MLP neurons of a small language model. Each row is named by its layer, matrix (up: input weights) and neuron, and shows model dimensions 48-143. Each number is 128 + 24 x the weight over its row's rms, rounded and kept within 0 to 255.
After each neuron's rows, "fires on" lists the tokens most often at its 100 highest values on Wikipedia text that the model never trained on; "fires in" lists the words (lower case) most often at its 100 highest values on Wikipedia text that the model never trained on. A number after a token or word is its count.

L3.up366 [145 136 149 144 121 128 133 151 127 180 124  99 183 101 154 142 113 140 128 114 121 114 140 136  99 101  87 140 118 164 137 147 168 163 135 157 159 147 123 112 163 123 125 113  93 102 148 155 111 128  99 123 132 141  80 170 119 178 137 140 135 164 151 123  69 139 109 101 148 158 150 109 157 144  78  92 106 164 143 127 136 108 176 125  95 137 150 111 131 130  98  59 158 137 126 136]
fires on: " of" 45, " children" 4, "ty" 4
fires in: "of" 45, "year" 5, "children" 4, "etymology" 4

L3.up596 [ 99  97 153 100 105 133 160 126 114 124 191 131 144 174 151 147 145 124 128 137 127 116 134  57 137 144 125 136 173 134  95 127 125  98 123  92 121 134  59 152 124 110 132 128 107 104  95 141 104 144 142 135 138  97 130 121 127 116 152 146 144 130 105 124 117 102 125 137  84 123 152 114 140 149 138  83 174 133 130 177 152  91 117 149 140 128 142 114 129 149 141 117 148 155 156 125]
fires on: " an" 83, " April" 5, " February" 4
fires in: "an" 79, "april" 5, "february" 4

L3.up622 [132  93 158 112 125 125 121 139 120 126 135 147 132 167  68 171 156 115 113  85 170 104 151 141 102 156 127 141 139 129 160 142 116 165  84 123 141 116 142 154 120 118 141 101 142 101 133 157 117 154 117 113 132 150 101  88  99 117 163 162 142 136 141 146 145 146  92 153  95 147  86 134 107 119  81 123 123 104 151 139 147  93  94 115 131 134 105  74  82 130 134 138 133 184 129 139]
fires on: " and" 19, " As" 18, " as" 13, " married" 7
fires in: "as" 30, "and" 19, "married" 7, "asian" 4, "non" 4

L3.up625 [136 136 122 141 108 137 155 113 149 125 152  71 139  97 159 141  93 145 138 120 145 136  96 139 130 125 129 107 120 142 130 125 107 172 127 144 115 137 183 163 143 101 101 149 158 137 145 138 142 147 127 123 132 162 117 116 145 141 128  98 137 121 124 129  83 127  84 151 126 137 100 111 150  90 156 122 111  69 184 136 126 122 148 131 148 108  94 117 116 114 137 138 129  84  89 134]
fires on: " to" 40, " be" 12, " in" 9, " of" 8
fires in: "to" 40, "be" 12, "in" 9, "of" 8

L3.up770 [104 143 154 156 109 116 158 183 125 122 142 123 137 152 126 113 129  96 157 159 156 146  94  92 106  95 105 174 104 150 131 122 123 140 169 164 157 156  89 135 119  84 125 110 147 129 153  94 161 137 127 109 190 154 155 132 102 138  94 112 125 128 141 131 107 105 107 158 135 133 135 122 150 110  95 151 159 117 152 155 124  84 126 106  97 146 132 113 101  79  93 161 178 137 151 130]
fires on: " of" 41, " to" 21, " and" 6, " or" 5
fires in: "of" 41, "to" 22, "and" 6, "or" 5

L3.up838 [137 129 142 146 184 141 157 143 130 135 118 113 135 127 198 122 122 180 166 129 102 174 127 145 134 137 138 121 179 100 110  84 139 137 106  95 139 145  98 141  78 145 138 108 157  92 156  85 144 172 137 116 159 139 126 134  97 124 122 121 123 141 131 108 125 148 111 114 136  92 168 136 121 117  84 123 156 129 167 169  98 140 117 103 113 110 137 113 112 103 104 145 119 115  87 134]
fires on: " in" 19, " of" 18, " to" 8, " At" 7, " at" 7, " take" 6
fires in: "in" 19, "of" 18, "at" 14, "with" 8, "to" 8

L3.up363 [109 128 128 132 172  80  84 120 147 121 118 138 111 135 136 147 140  73 100 176 163  74 140 118  98  98  86 111 169 128 147  87  91  85 123 151 134 129 149 118  75  88  79 107 116 158 121 175 126 120 135  73 129 127  69  94 126 138 100 146 147 143 128 115 102 117 174 124 143 103 101 135 114 138 141 123 127 172 105 123 121 124 163 111 142 113 147 128 139 124 156 144 108 106 111 144]
fires on: " and" 24, " of" 15, " years" 12, " well" 11, "-f" 5, " times" 5
fires in: "and" 24, "of" 15, "years" 12, "well" 11, "functional" 5, "times" 5

L3.up827 [144 112 152 125 121 148 108 137 131 121 128 136 149 120  69 166 124 114 121 132  56 111 131 107  89  78 106 161 132  68 144 151 108  63 139 144 113 132 108 111 110  94 150 122 135 116 124 166 111 158 139 150 150 142 127 124 139 180 118  90 176 136 156 122 136 124 106 174 128 129 126 123 175 126 106 140 165  62 112 156 150 141 112 137 103 124 138 152 135 112 106 151 155 129 169 152]
fires on: " and" 85, " or" 6
fires in: "and" 85, "or" 6

L3.up149 [116 129 163 148 121 113 104 131 126 133 173 156 147 127 101 105 154 134 102 135 139 108 111 100 117 155 105 143 142 137 125  78 101 128 125 143 155 128 119 157 115 115 157 107 122 172  95 136 138 145 103 108 173 146 114 121  99 127  88 145 121 137 119 135 140 110 127  98 142 160 126 125 119 114 145 123 147 130 134 146 125 128  74 129 151  65 118 164 152 106 131 164 135 113 127 143]
fires on: " to" 45, " as" 27, "as" 6, " for" 5, "'s" 4
fires in: "to" 45, "as" 33, "s" 5, "for" 5

L3.up236 [ 81  91 156 137 118 124 120 105 124 124 128 158 117 160 136 109 119 119 143 134 104 139 120 100 114 148 152 166 157  83 119 173 112 113 152 107  88 117 123 104 120 132 120  77 118 130 111 102 110 155 131 123 100 130 133 141 118  86 163 158 209 113 115 116 107 167 154 113 117 153  98 178  71 120 177 129  99 112 150 107 138 150 110 161 140 134 114 127 118  97 143 140 147  91 155 139]
fires on: " of" 41, " and" 14, "ing" 12, "ion" 7, "me" 4
fires in: "of" 41, "and" 14, "programme" 4

L3.up104 [154  94  87 145 104 124 105 132 149 110 132 144 146 137  89 130 145 142  90 124 103 107 124 140 131 143 130 103 126 161 129 111 103  97  95 160 106 156 127 112  95 122 117 163 166 163 107 138 139 107 120 126 104 119 172 119 138 116  94 131 124 166 165 135 119  94 107 136  98 128 105 103 108  99 129 159 143 124 157 140 134 106 117 113 109 128 107 134 150 111 103 136 117 136  82  88]
fires on: " was" 17, " as" 16, " had" 11, " for" 9, " at" 7, " in" 7
fires in: "was" 17, "as" 16, "had" 11, "for" 9, "at" 7, "in" 7

L3.up197 [ 98 160 117 149 116 136 135 145 127 125 132 112 172 129 155 139  80  64 104 133 139 127 139  94  76 159 161 115 146 131 105 121  89 112 125  98 138 133 105 129 138 136 106 146 122 137 153 116 146 127 123 128 112 122  94 100 130 128 101 151 116 120 135  97 125 128 143 171 116 119  92 153 118 133 138 118 116 147 136  94 123 102 108 136 145 133 109 110 179 130 124 111 182 119 141  87]
fires on: " of" 32, " May" 10, " June" 8, " the" 6, " August" 5
fires in: "of" 32, "may" 10, "june" 8, "the" 6, "august" 5

L3.up505 [132  93 138  83 116 118 132 129 175  87 130  85 157 130 109  96 109 115 115 133 140 122 138 128 134  66 144 160 139 133 137 155 179 126 142 127 118 141 149 118 128 145 104 108 109 150  62  99 143 168 116 134 155 159 162  86 125 111 128 169 138 147  85 139 154 134 118 136  86 130 106 151 174 132 103 136 149  93 165 110 135  82 123 112  95 165 188 143 133 125 142  86 147 132 145  78]
fires on: " or" 40, " and" 21, " inf" 5, "Cl" 5, " but" 4
fires in: "or" 35, "and" 21, "soundcloud" 5, "but" 4

L3.up458 [150 146 106  77 142 167  96 131  97 139 139 145 168 129 100 195 181 113 124 104 121 167 123 163  86 120 152 134 110 164 148 125 134 114 129 171 138 162  85 110 144 137 149 131 120 139 119 114 126 144 128 133 105  94 137 141 145 146 156 121  93 158 127 106 114 100  92  95 145 126 109 146 136 146 117 132 121  91 167 147 115 156 168 123 145  93 119  54 131 118 117 159 149 149 108 114]
fires on: " of" 46, "'s" 17, " his" 14, " their" 5, " the" 4
fires in: "of" 46, "s" 17, "his" 14, "their" 5, "the" 4

L3.up725 [112 125 101 132 119 136 117 174 137 120 152  93 149 142 138 105 114  95  93 125 150 101 130 166 107 121 125  96 152 139 122 150 121 142 116 106 142 166 160 133 184 109 129 124 132 146 128 130 128 136 117 109 195 128 133 132  83 150 116 150 125 129 131  97 180 111 107 147 131 128 110 136 130 128 101 174 131 113 156 144 159 119 139  94 110 173 135 114 123 112 140 134 172 142 118 140]
fires on: " of" 68, " her" 6, " his" 4, " and" 4
fires in: "of" 68, "her" 8, "his" 4, "and" 4

L3.up174 [107 122 146 166 123 150 119 128 147 122 122 154 125 148  94 103 106 110 146 100 128 132  36 154 132  70 140 151 101 126 117 123 152 149 128 124 110 159 152  81 115 140 125  97 144 138 109 116 142  99  77 131 118  89 133 125 156  63 124 190 139 146  90 101 139  91 128 134 137 109  93 169  92 126 163 111 137 131  83 135 118 110 148  98 122 139 128 108 119 153 133 141 153 118 141 181]
fires on: " to" 15, " for" 14, " US" 11, " the" 10, " of" 10, " in" 9
fires in: "to" 15, "for" 14, "the" 10, "of" 10, "us" 9, "in" 9

L3.up523 [145 137 128 116 133 110 154 114 119 152 127  68 142 142 187 156 114 153 125  90 131  75 127 129 134 166 133 107 137 121  85 130 140 149 108 147 162 133 103 133 143  51 120 132 111 143 154 142 119 112 124 124 117 161 155 154 134 106 114 133 161 118 158 108  89  82 125 104 185 109  87 154 140 120 161  92 125 119 118 150  98 101 115 105 135 124 139  97 151 127 154 105 140 142  65 136]
fires on: " to" 80
fires in: "to" 78, "s" 5

L3.up14 [ 98 144 147 144  90 138 106 124  79 145 131 150 145 133 150 113 148 101 105 108 189 106 170 121 154 126 106 140 139 128 113 105 125 140 129 171 120 142 125 132 126 100 108 153 135 157 120  92 161 145 150  95 106 142 120 159 110  98 122 175 119 140 104 135 102 154  94 112 193 148 116 147 175 121  98 127 101  81 136 160 142 107 109 134  84 114 157 118 139  91 124 138 118 119 125 119]
fires on: " as" 24, " These" 14, " these" 10, " and" 7, " or" 5
fires in: "these" 24, "as" 24, "and" 7, "or" 5, "later" 4

L3.up70 [121  74 141 153 101 111 130 142 115 129 164  77 120 139 119 134 127  90  76 139 160  98 162  96 128 124  80 124  89 129 124 103 107 102 117 124 137 143 130 118 112 118 132 100 164 144  61 142 142 138 135 119 128 140 111 117 118 127 113 170 105 136 124 130  94 157 127 154 162 136 140  83 117 111 155 164 134 125 117 140 135 161 152 115  95 130 165 157 124 127 158 106  69 162 124 120]
fires on: " and" 42, " as" 9, " being" 7, " or" 6, " than" 5
fires in: "and" 42, "as" 9, "being" 7, "or" 6, "than" 5

L3.up779 [107 123 136 142 155 132 100  96  81 128 153  83 123 148 117  98 105 118 167 146 131 144 157 115 105 135 135 129 138 155 146 121 115 114 116 153 133 100 128 145 103  76 133 132 167 119  91 141  74 156 140  89 138  99 174 136 146  72 153 101 192 147  75 144 141 150 115 116 115 138 140 162 175 140 154  94  96 108 115 166 108  93 141 102  93 103 109 110 152 123 135 103 121 162 135  99]
fires on: " of" 73, " the" 14
fires in: "of" 73, "the" 14

L3.up861 [146 123  84 132 126 154 155 143 115 139 138 150 137 128 115 161 163 119 139 142 141 122 111 114 119 170 133  90 121 165 152 101 105 132 156 158 135 125 108 122 172 148 135 122 149 132 117 164 112 143 114 152 137 133 130 164 111 113 120 129  92 124 171  72 125 102  95  93  86 113 128  84 148 127  92 105 101 160 119 157 142 132 118 120 120  89 143 122 122  98  94 119 177 121 124 105]
fires on: " in" 27, " of" 17, " the" 11, " near" 6
fires in: "in" 27, "of" 17, "the" 11, "near" 6, "district" 4

L3.up528 [114 117 134 147 160 116 108 118  69 170 151 125  94 116  88 134 136  92 127 160 124 109 138 136 122 156 134 157 112 135 116 134 144 170 116 116 126  93 150 118 216 142  78 134 130 121 138 151 104 156 118 129 121 125 125 122 115 115 151 140 135 156 141 150 128 155 166  71 114 110  87 122 126 117 129 171 142 139 128 130 149 179 114 120 103 139 146 119 119  92 130 150 152 106 105 164]
fires on: " of" 23, " to" 21, "ing" 6, " with" 5
fires in: "of" 23, "to" 21, "with" 5, "11033" 4

L3.up381 [123 137 175 142 108 123 155 124 133 105  98  94 139 126 143 102 155  98 133 124 164 146 125 136 141 118 152 128 108 155 147 170 111 175 128 171 136 138  92  65 134 105 144 123 115 110  88 148 115 119 146 105 153 110 129 135 173 119  96 136 131 117 168 140 128 141 124 141 124 104  84 147 145 125 142 145 110 115  83 128  87 103 139 100 173 137 132 118 114 155 148 130  78 129 164 168]
fires on: " and" 45, " the" 25, " H" 5, " J" 4
fires in: "and" 45, "the" 25

L3.up895 [ 83 126  99 186 151 121 152 165  97 133 102 173 101 102 105 102 129  94 138 118 143 158  84 156 179 146 143 143 131  96 109 132 173 127 127 112 139 153 114  93 108 168 105  87 136 172  98 152 119 121 129 141 128 100 171 134 152 123 132 106 126 111 112 160 109 167 109 137 105 110 144 121 100 145 120 140 138 153 136  98 103 136 134 107  93  93 148  99 146 155 136 138 152 168  93 149]
fires on: " to" 28, " with" 21, " in" 20, " such" 7
fires in: "to" 29, "with" 21, "in" 19, "such" 7

L3.up578 [ 76  94 111 115 113 118 146 112 123 109 150 113 104 155 154 107 103 118 160 101 134  90 135  97 147 135  97 149 125 114 141 149 155  88  92 168 150 127 145  63 138 121 122 127 155 134 123 141 167 154 143  94 110  67 130 162 121 123 161 135 139 109 102 133 122 193 115 109 119 185 150 174 137 124 167  87 137 120 137 148 164 123 114 136 116 135 162 119 173  91 137 138 101 141 107 148]
fires on: " of" 60, " his" 4, " an" 4
fires in: "of" 60, "his" 4

L3.up132 [ 84 117  87 114 127 110 113 120 144 170 120 104 103 122 158  82 106 142 113 107 153 127 135 151 145 136 149 124 144  97 138 134 156 167 145 133 148 121  84 109 104 153 120 151 146 164 123 136 158 135  95 157 134 116 107 138  73 156 112 155  65 146  97  86  79 132  82 145 135 109 120 177 134 132 120 100 126 116 146 143 144  96 145 125 132 124 163 100 138 145 169  81 147 135 107 150]
fires on: " of" 61, " from" 8
fires in: "of" 61, "from" 8

L3.up426 [150 162 105 144  84 105 140 115 137 154  89 117 122 155 123 158 107 122 160 133 135 121 143 143 147 104 148 122 143 135 114 124 121 131 156 125 111 166 154 155 123 118 137  87 154 153  99 106 138 119 194 157 131 177 142 148 129 155 128 124 118 118  85  92 129 121 150 115  83  96 134 107 133  88 168 155 108 124 102 139 139 119 138 143 148 115 142 143 126 127 136 138 130 147 135 134]
fires on: " by" 29, " of" 24, " with" 18, " in" 8, " at" 7
fires in: "by" 29, "of" 24, "with" 18, "in" 8, "at" 7

L3.up531 [142 162 145 143 116 177 142 147  85 128 121 117 154 154 129 118 137 149 159 157 115 111 148 124 126 123 139 148 127 120 110 117 132 123 132 127 140  88 110 162  99 133 158 126 153 124 102 104  99 125 128 139 104 115 137 183  94 168 103 120 117 143 131  87 131 101  67 104 175 150 140 148 149 131 128 102  86 109 105 159 116  89 127  84 133  71  99 102 103  96  99 147 134 110  81  85]
fires on: " of" 62, " in" 34
fires in: "of" 62, "in" 34

L3.up1018 [106 156 118 101 121 161 128 116 127 131 152  79 105 134 156 198 143 136 167 176 127 131 135 128 136  76 112 101 140 153 134 120 105 105 152 164 126 125 124 136 112 116 144 113 139 149 134 113 117 156 136 112 114 129 170  86 113 116 173 118 118  78 135  84 122 131 133 102 160 113 115 130 119 117 112  87  92  84 123 101  90 136 157 167  95 109 139 126 184 135 141 165 130 129 140  96]
fires on: " to" 68, " of" 24
fires in: "to" 68, "of" 24

L3.up545 [176 175 131 135 158 112 109 174 131 128 126 105  84 111 128 110 148 143  90 159 160  99 131 138 191 128 119  74 104 164 115 159 139 126 101 152 122 131 133 144  85 100 127 105 139 148  91 130 127 147 129 151 126 146 110 138 114 122  95 149 141 136  94 123 143 163 134 134 117 118 105 109 115 136 141 150 140  94 105 146 171  91 114 109 106 106 135 128 137 152 157  86 144 133 141 144]
fires on: " as" 32, " and" 29, " which" 16, " to" 11, " being" 4
fires in: "as" 31, "and" 29, "which" 16, "to" 11, "being" 4

L3.up736 [113 104 146 142 120 118 161 156  95 188 122 136 172 127 138 163 109 121  71 123 154 129 109 130 165 140 103 161 167 120 117 104 133 150 137 150 113 168 139 118 143 119 114 145 173  95 140 152 104 138 167 108 126 121 124 143 122 137  85 150  97 170 160  95 116 159 102 150 134  86 128 104 135  96 124 162 137  84 140 148 180 136 120 123  86 104 119 144 145  83 154 160 114 140 116 147]
fires on: " as" 26, " and" 26, " having" 8, " his" 8, " has" 7, " her" 6
fires in: "as" 26, "and" 26, "having" 8, "his" 8, "has" 7, "her" 6

L3.up823 [ 89 134  85 124 147 114 163 128 125 104 133  72 102  96 131 154 127 123 110 185 174 151  91 165 163 123 145 118 102 110 158 126 144  68 106 134 122 110 135 174 125 143 143 115 159 145 131 178 114 153 136 150 132 119 143 145 105 119 131 149 166 123 106 137 163  45 114 171 117 167  86 157 133 125 137 134  82 126 111 125 136 129 120 122 150  90 129 132 126 107 119 133  96 126 108 177]
fires on: " to" 19, " over" 13, " up" 12, " with" 11, " under" 7, " along" 6
fires in: "to" 19, "over" 11, "with" 11, "up" 8, "along" 6, "under" 5

L3.up906 [ 82 109 129 145 113 116 140 116 121 154 126 144 141 124 128 114 166 133 137  90 106 146 140 119 128 144 131 155 100 134  84 148  82 132 134 155 150 151  70 144 169 118 143 106 169 154  99 146 160 144 174 168 127 130 150 136 100 139 133 132 139 134 126 106  98 118 129  86 105 138 145 136 138 155 147  86  93 144 128 134  99  95 135 129 130 134 171 161 113 131 115 134 136 123 106 122]
fires on: " of" 50, " that" 16, " for" 5, " by" 5
fires in: "of" 50, "that" 16, "for" 5, "by" 5

L3.up97 [141 151 118 139 137 151 130 128 124 149 151 127 108 126 132 132 120 112 144 151 112 132 150 140 172 106 148 151 124 161 114 130  89 172 112 143 181 132  94 124 156 149  90 121 135 112 140 179  73 126 108 167 138 143 141 128 156 151  87  58 109 114 117 116 115 138 128 104 115 152  66 146 131  89 135 115 116 127 109  95 117 107 131 135 138 111 184 134 112 121  93 153 165 116 140 121]
fires on: " the" 24, " in" 11, " of" 10, " club" 6, " film" 5, " The" 4
fires in: "the" 27, "in" 10, "of" 10, "club" 6, "am" 5, "film" 5

L3.up478 [133 147 166 102 157 154 110  62 117 151 136 103 115 149 146 148 128 104 136 148 195 107  90 126 158 128 161  97 110 110 120 118 120 142 113 135 113 141 153 155 115 124 123  82 136 168 101 106 126 156 135 119 104 156 127 107 116 152 172  99 140 135 108 125 117 165 111 154 148 119 115 120 111 145 110 117 110 147 129 152 136  96 110 161 141 147 112  73 131 148 153 105 119 123 130 128]
fires on: " and" 30, " to" 27, " would" 8, " Website" 5, " also" 4
fires in: "and" 30, "to" 27, "would" 8, "website" 5, "also" 4

L3.up813 [133 116 134 128 127 170 137 109 163 162 146  95  88 166 156 149 124 125 161 126 137 138 128 161 142 100 143 131 146  97 157 118 130 106 110 165 167 118 111  81 114  77  92 126 135 138 129 134 111 157 112 113 119  81 129 130 123 132 159 102 140  98 105 111 153 153 128 131 125 103 122 172  71 143 148 129 124  80 105 137 157 168 162 138 103 119 124 106 156 166  96  98 126 136 122 140]
fires on: " to" 23, " for" 16, " on" 14, " of" 10, " in" 7
fires in: "to" 23, "for" 16, "on" 14, "of" 10, "in" 6

L3.up165 [129 107 171 147 156 152 166  98 139 116  99 156 120 139  71 140 138 128 122  82 180 103 120 114 142 112 169 128  52 186 100  50 139 118 138 162 135 139 179 103 145 114  89 113 130 127 149 121 172 119 116 120 125  92 171 154 124 133 131  97 140 134 124  98 139 138 119 139 131 132 141  89  93  82 158 141 112 125 100 148 125 164 148 131 148 125 132 130 182 144 101 129 157 103 105 123]
fires on: " or" 38, " as" 18, " out" 6
fires in: "or" 32, "as" 16, "out" 4

L3.up353 [113 102 130 174  92 121  94 148 110 157  98 111 112 142 133 155  76  71 138 143 112 134 112 105 101 156 102 190 142 112 132 105 136 129 134 158 143 149 113 140 123 156  96 130  94 127 107 157  94 146 151 115 150 151 116 104 100 159 110 120 141 133 113 111 111 135 134 112 150 110 106 148 145 108 155 132 130 181 117 124 111 119 106 115 125 102  94 146 183 126  72  64 164 144  98 152]
fires on: " the" 75, " The" 15
fires in: "the" 90

L3.up105 [ 92 107 135 104  79 143 115 124 130 156 146 107 127 154 155 119 123 117 106 165 120 127 123 131 130  76  90 122 132 149 148 154  82  86 116 183 155 137 138 153 138 141 124 140 114 117 128  90 135 136  94 132 123 115 116  99 125 153 116 111 111 144 130 129 122 123 199 137 157 141  96 154 109 123 111 140 137 148 126 175 130  98 146 119  95 147 150 115 134 124 149 113  99 122 116 107]
fires on: " of" 55, " to" 33, " the" 4, "0" 4
fires in: "of" 55, "to" 33, "the" 4

L3.up94 [ 93 138 159  87 115  87 161 136  98 169 112 125 125 161 110 146 122 130 103 106 131 146 133 170 116 126 111 118 153 137 113 112 171 102 128 154  86  93 166 136 104 113 130 102 186 166  92 127 116 163 110 120 145 128 155 152 119 144 106 125 120 111 120  93 116 102 136 148 132 145 104  95  95 126 123 160 116 156 156 145 145 141 123 138 120 113 141 141 179 136 174 173 123 124  72 147]
fires on: " over" 15, " under" 13, " as" 10, " where" 10, " for" 8, " though" 5
fires in: "over" 14, "where" 10, "for" 9, "as" 9, "under" 8, "though" 6

L3.up956 [145  86 116 177 103  94 105 113 119 165 149 117  76 120 174 133 139 137 138 145 130 131 113 144 144 103  91 135 154 121 112  83 122 158 160 147 140 178 108  99 115 140 150 129 126 114  85 113 176 114 180 119 136 132 137 113 109 163 125 138 111 160 101 134 124 132  98 136 135 110 156 167 141 106  89 144 136 168 151 146 158 126 117 112 126 100 144 156 128  96 113 188 174  84 140 130]
fires on: " of" 99
fires in: "of" 99

L3.up432 [137 111 154 119 139 125 145  94 101 167 120 107 144 189 121 141 115 114 121 135 186 155 121 153 133 139 165 123 128 118 113 123 109 102  92 156 122 101 145  87 123 108 166 122 132 169 143 122 117 129 153 135 135 111 127 153 134 107 129 128 194 125 106 125 122  90 119 128 132 150 119 129 109  76 134 120 133  88 115 165 113 138 152 155 121 112 130 127 152  83 117  82 121 110 133 151]
fires on: " of" 42, " in" 22, " to" 17, " the" 7, " and" 4
fires in: "of" 42, "in" 22, "to" 17, "the" 7, "and" 4

L3.up590 [108 125 126 111 146 138 152 126  96 134 104 178 199 164 160 177 140 126 125 126 120 100 111 138 147 129  89 157 130 111 143 139 147  69 110 130 129 157 100 150 125 108 129 156 143 130  90 133 127 151 160 147 135 106 115 133 139 145 117 180 103 100 129 101 139 106 170  93  91 118 119 127 168 108 112 135 132 118 124  96 161  96 111 118  94 136 115 102 180 114  94 140 136 140  48 154]
fires on: " for" 43, "″N" 11, " in" 7, " to" 6, "ing" 5
fires in: "for" 44, "n" 11, "in" 7, "to" 6, "and" 4, "the" 4

L3.up422 [122 108 121  88 128 109 146 136  95 132 172 129 123 108 173 164 155 115 126 116 134 152  86 143 105 168  78 118 131 186 151  83 145 106 136 154 154 146 108 192 114 133  81 124 111  96 109 135 139 112 111  52 136 170 143 143 154 147 102 140  82 125  94 160 133 116 131 121 110 152 117 135 116 119 139 135 140 126 173 125 144  90 166 138 124  87 111 147 144 106 113 111  87 156 117 134]
fires on: " and" 43, " the" 9, " into" 7, " with" 7
fires in: "and" 43, "the" 9, "into" 7, "with" 7, "fort" 4

L3.up4 [103 134 133 170 107  95  78  98 136 131 120 145 141 107 132 145 168 136 168 163 126 152 117  77 121 166 132 131 136 125 100 132 139 167 118 134 140  99 113 133  94 126 108 135 172 133 151 144 116 116 123 129 133 124 145 136 110 127 114 147 128 139 134 153 111 148 150 145 118 159 134 143  71 108  92 148 117 143 125 158  83 112 140 153 140 122 103  83 112 125 101 134 102 125 138  96]
fires on: " of" 43, " not" 14, " had" 8
fires in: "of" 43, "not" 14, "had" 8

L3.up346 [110  77 156 145 123 130 115 154 164 140 129 127 135  92 140 156 150  99 175 113 134 152  96 112 134  83 120 157 123 157 107  87 132 125 174 169 119 150 122 119  95 142 120 102  72 116 133 106 122 143 128 116 143 132 102  88 147 157 171 121 151 110 113 126  70 149 111  91 132 116 158 181 138 125 130 115 101 127 151 124 123 120 171 154  96 125 147 125 126 135  84 113 146 103 149 155]
fires on: " of" 47, " code" 5, " Team" 5
fires in: "of" 47, "code" 5, "team" 4

L3.up945 [160 109 118 171 104 141  97 161 163 113 168  71 118 110 179 149 135 138 135 130 148  94 125  77 105 140 120 110 116 141 159 118 145 109  62 160 128 161 112 110 109 122 148 114 147 149 131 129 186 115 125 100 132 113 128 140 113 160 150 102 149  92 162 121 102 123 137 125 136 108 117 107 121  93 143 147 169 131 123 163 110  77 125 167 153 145 155 125 140  99 121 104  93 129 122 117]
fires on: " and" 61, "th" 25, " later" 4
fires in: "and" 61, "46th" 4, "later" 4

L3.up34 [166 141 105 168  99 133 102  75 106 123 159  89 134 116 139 171 123 132 142 128 145  89 131 130 112  92 146 109 147 154 110 135 141  99 138 116 108 128 128 115 107 140 135 114 147 134 142 125 133  77 149 125  83 130 125 103 140  87 127 111 167 129 149  80  84  66 135 151 140 112 118 158 154 132 144 117 145 131 128 123  96 113 176 124  84 122 175 142 129 120 131 138 129 140  99 136]
fires on: " to" 38, " on" 27, " in" 6
fires in: "to" 37, "on" 28, "in" 6

L3.up732 [134 126 139 119 125 131  92 184 137 127  91 132 154 159 155 125 117  90 115 131 129 150 108 132  80 171 121 158 123 105 175 127 138  89 128 114 129 131  91 115 105 151 184 133 147 155 115 116 141 137 131 171 143 135 105 143 107 126 111 159 159 133  77 114 130 107 124 133 114 113 130 182  95 177 127 115 167 117 130 128  72 106 101 128 155 128 151 132 118 130 114 138 170 134  78 102]
fires on: " of" 36, " than" 18, " on" 10, " the" 4
fires in: "of" 36, "than" 18, "on" 10, "the" 4

L3.up491 [ 86 103 138 129 135 119 161 165 119 168 130 128 108 179 113 162 118 139 172 116  93 117 130 166 114 134 127 137  92 144  89 162 138  87  80 108 115 155 116 104 146 165 105 142 104 160 143  84 147 140 153 154 131 143 140 106 117 115 159 174 119 149 160 118 118 182 134 108 108 129 144 142  94 127 128 120 139 150 112 120 116 142 125 120 141 116 184  93 116 128 161 145 140 159 145 135]
fires on: " of" 39, "ed" 14, "or" 7, "ing" 6, " with" 5
fires in: "of" 39, "sponsor" 5, "with" 5, "resembles" 4